{
  "num_hidden_layers": 12,
  "hidden_size": 160,
  "num_attention_heads": 2,
  "num_key_value_heads": 1,
  "head_dim": 64,
  "intermediate_size": 448,
  "vocab_size": 8192,
  "hidden_act": "swiglu",
  "norm": "rmsnorm",
  "norm_place": "pre",
  "norm_eps": 1e-06,
  "positions": "rope",
  "rope_theta": 10000.0,
  "rope_fraction": 0.25,
  "qk_norm": false,
  "attn_scale": 0.125,
  "bias": "all",
  "tie_word_embeddings": false,
  "parallel_block": false,
  "init": "uniform",
  "init_std_qkv": 0.0497,
  "init_std_o": 0.0,
  "init_std_up": 0.0497,
  "init_std_down": 0.0,
  "optimizer": "muon_variant",
  "learning_rate": 0.0143,
  "lr_mult_o": 1.5,
  "lr_mult_down": 2.0,
  "beta1": 0.9,
  "lr_head": 0.00532,
  "max_grad_norm": 1.0,
  "warmup_steps": 200,
  "schedule": "wsd",
  "decay_fraction": 0.754,
  "decay_shape": "linear",
  "final_lr_fraction": 0.0,
  "batch_tokens": [16384, 32768, 49152],
  "max_seq_len": 256,
  "doc_mask": false,
  "train_tokens": 123300000,
  "max_steps": 4224,
  "dataset": "wikipedia_en"
}
MLP neurons of a small language model. Each row is named by its layer, matrix (gate and up: input weights) and neuron, and shows model dimensions 0-127. Each number is 128 + 24 x the weight over its row's rms, rounded and kept within 0 to 255. Numbers have three digits each. A neuron's up and down rows have the sign that makes its largest values positive.
Before each neuron's rows, "fires after" lists the tokens most often just before its 100 highest values on Wikipedia text that the model never trained on.

fires after: "  ", "\n\n", " Turnout", " votes"
L9.gate340:138163094089134139135104107143129129131146142104115130124196137153154121126106137065148139127121141115099143128136127124128104133113167132144134078159136087134148124124138124136148147132096135084117149146142150144058132146097100108176122120150132136149119127134153146152103136101139121145104144106175162131145105117086202103157107140138127152128134139118118138135161142138116118122108
L9.up340:109148103095101105105121159146119177087126109149128099148108132097111169093098142133087103118141159126083149157168187102181140136168138150140137113114116149114161159116129131165108120162165123143102128155127123104073125161124118138119127169117092111120134113150164163141121108141114131103131106125110123118123087131115104122090143135107119135105122133128113167113141163116073139178094

fires after: " D", " S", " E", " v", " M", " G"
L2.gate65:129115155134134176146147139134113112115150159120134106135140082146117095151114145112140120156149127126130122103128173113108144132180141143152116159095098112105084109153118126168106115137092134150122127142112129161160089170144131157140105109117090123110142121131141119143146051134141165143091101117147147122154104114099088115129113161109139141136091140153146140205159108137117095108114
L2.up65:123144150134120113141147170115072094161158172126126156112153122117103143175103189115151113123135131127147113125107120125123108110132165125159171157106101130044158114137134132144151091132103168140151135100115126144144106134108134148134138121145101125127153136140136084129159120121146155116081121074157107109120116143074104113135166102127141121065085148134118162142132083116178104136130

fires after: " |", "|", " on", "On", ":", "-"
L9.gate442:125150089136088113116132140096096139127142138153132164123131157137109150113104105140163097117152122156135122155131123076121095081151135142101127075147164148125134100125124093146093128111106140145116133075148111121135096133112161137121105091086112113083109135164108110100161118101145136145125144080141168161096132126149102147144126109103106118080132086125094135111111178149121149127138
L9.up442:113110155146124149119104122132118153134100119080115114145162116138140150138119120110139136146116135125119121094119060143141136113139118123135119111092091140179138105157121167136102102169155164126131121128150143126157126112081178093130166080056142160150159116151134131150141153129135121144075143082137142121101154130142078104132104144117118129099144110153139122162109094137130121134147

fires after: "="
L2.gate76:140095132169109110155171097130119141123163136127108140135135153137122119160136158111156122147132136137100123152116123114146129095135127145122136107109113125154202112186170113136120184127138124136148105114116107184125128105131119098151156125114148106162165152106124150075146115118107083181119158120121143107098143128161151074132108162155123143093138158150112122128163129130154154178098
L2.up76:131114127156089105193162112159084163121162164136114119110147178141105119159103162083179126133144157107107133144156128104135143121152096151099131129125129123150197160168134118135166152148152115131117097099099143149131116128139116107131102128105149102144145140135090121095148121138119141159105143116122138126105191114151163118125117146127138152096161145124102185081154104126147139149106

fires after: "=", ")", "19", " ="
L5.gate272:146134166121103114173141131129117127092140147157116090135130138119162134155136142080140146186121150079116137101187144109136135114086115162120125060106153092170144125159117113143128155136146140112054108128119099116103101172144126206104150136105133110137130125119126124125157135121086117174153097133097112133152133134121125152098135129138125108152148142125108136183129112123112115153106
L5.up272:116119106132118127127113111136079147087130144119158126096123109123130128119144145101147141145115148142130147117167165072139179121123099100132100088111108084142147116116100121144147149144149186091119145110108117114118127145151164111166161089146100126122147156115118088138109105146115128129116132105139136056126161116107150127100078107120113138115104158142102178159173136119114164119097

fires after: "=", ".", " |", ":"
L3.gate409:128135097153105135142155124100066134127136143106129180153110139101140149152116118068137133092111133147128108129152120149110114095163114113150140115100122099146182099134142124104143160128106131116150142134143123166133145123118101144199116133127143168156070132128118086116124085119110085118119104154118096186140146115123119157131158116119089159116110113130082147085104115138101177158119
L3.up409:112151128105129102091145115098112107140105154122128109162128118120157141125113099109133163089145145107127118139167157106097132104171115104131174085112138133173131139126131127172128072133116136112133105124144119120130158172111149142127117134103126153125115122124144188144113095152147104124115110146125119171130182143122155131123142151103173074127115145123162195128117129128140147167091

fires after: " M", " S", " D", " E", " v", " F"
L2.gate89:107109171125169098141151114119120135153165106168130078087114122110130139170095154113146151172133135119153050095170139108129136094134150110145127132104061111101145131145152095098102131113122109109158121130164153167118109160154171164142126145143076111120121127121157130157116119110069133134102171122132147110133140127103126126128142113149121106097155122139150130172115146140146122155139
L2.up89:183143133140134128149132155116123126088168173094119138078173116139181130122115178106147108126139172133125116137133174116086141130124130160094113102140100120070122095129120129118143082121111092139125103154128137156155139134153140088122111115094123120144141116171118117176115130176107143138146115114164138137082146141119124175131090109144142151096122127127101133131117142163127065143123

fires after: "=", " =", ")", "'"
L2.gate23:114136134126131144147120053126134102144122144158135152078168125094115142122152158100118133101138103108149147138175110119134128158128129116122153096126159093115144135140087134135119093146115140138099117061120143108076113113136111087154161133081102123185123130128129112108129139115124107114074141121148121124066126164131098106117149159114157144150161100108133131119112108142087119112090
L2.up23:127139164084144128148130056149147069139161136156136118125160140131105139142128161131115111113117119094145125148147138156148099166120075112107139119122146115136159149139096161169142120134120114110147126083115146122077128126133096090142157151139184096161113094147109120101120134125129119150107158105133152130060105142122108131121130132122141130121163081128134143112133123136115107139122

fires after: " the", " The", "The", "\n\n"
L3.gate201:156169091141163073142098122135140160093178091118105146072112120088130100132096163167111159104145169132127089143128126119142122112126105134118135161110139125120140103155134123151147126112131153135123142101116142138098127104071104117158101141162132125123106155144107117159126137158121134113178079127138141112087112132125157107172141148128151101127107145145155134122141173111094129117157
L3.up201:158126077080131117133152146122098118109104100118121120161165133157147111115131152123083130075134120132093135104165142103128107129086143159122121179121162154171124105127108125148168146111151117111151160138155177082154141132077117095141125112171133102167113131095153128132144141153128099123117116132132144069101097147085120106148129143135145144156109095149101181135128138125116137129169

fires after: "=", ".", ")"
L2.gate438:107118184130139141112158129120131149121093173144084125093106120134135185164187138112113139149143099115109130125153144104143151126102178150120126103098132140140157102154108127144065064158143128131109144125114134148157169129105144122132181168090082092114135121097126122113122079094139130139104137143148128143094106083137162101148095131130126098131158147078110116114129126161152122157132
L2.up438:107119154147107131102134131140140108125134122208108185140139134135125130111147154153108151103104140141134080110167154121145127106105116144077121126132166108138141121118106131135121088158147137107156133162153123124086144130106109119127154181106122112078116130120116143108087100130152141118114127088105144110090111099147147074138106142154097102096157143098102151067141123139117112131156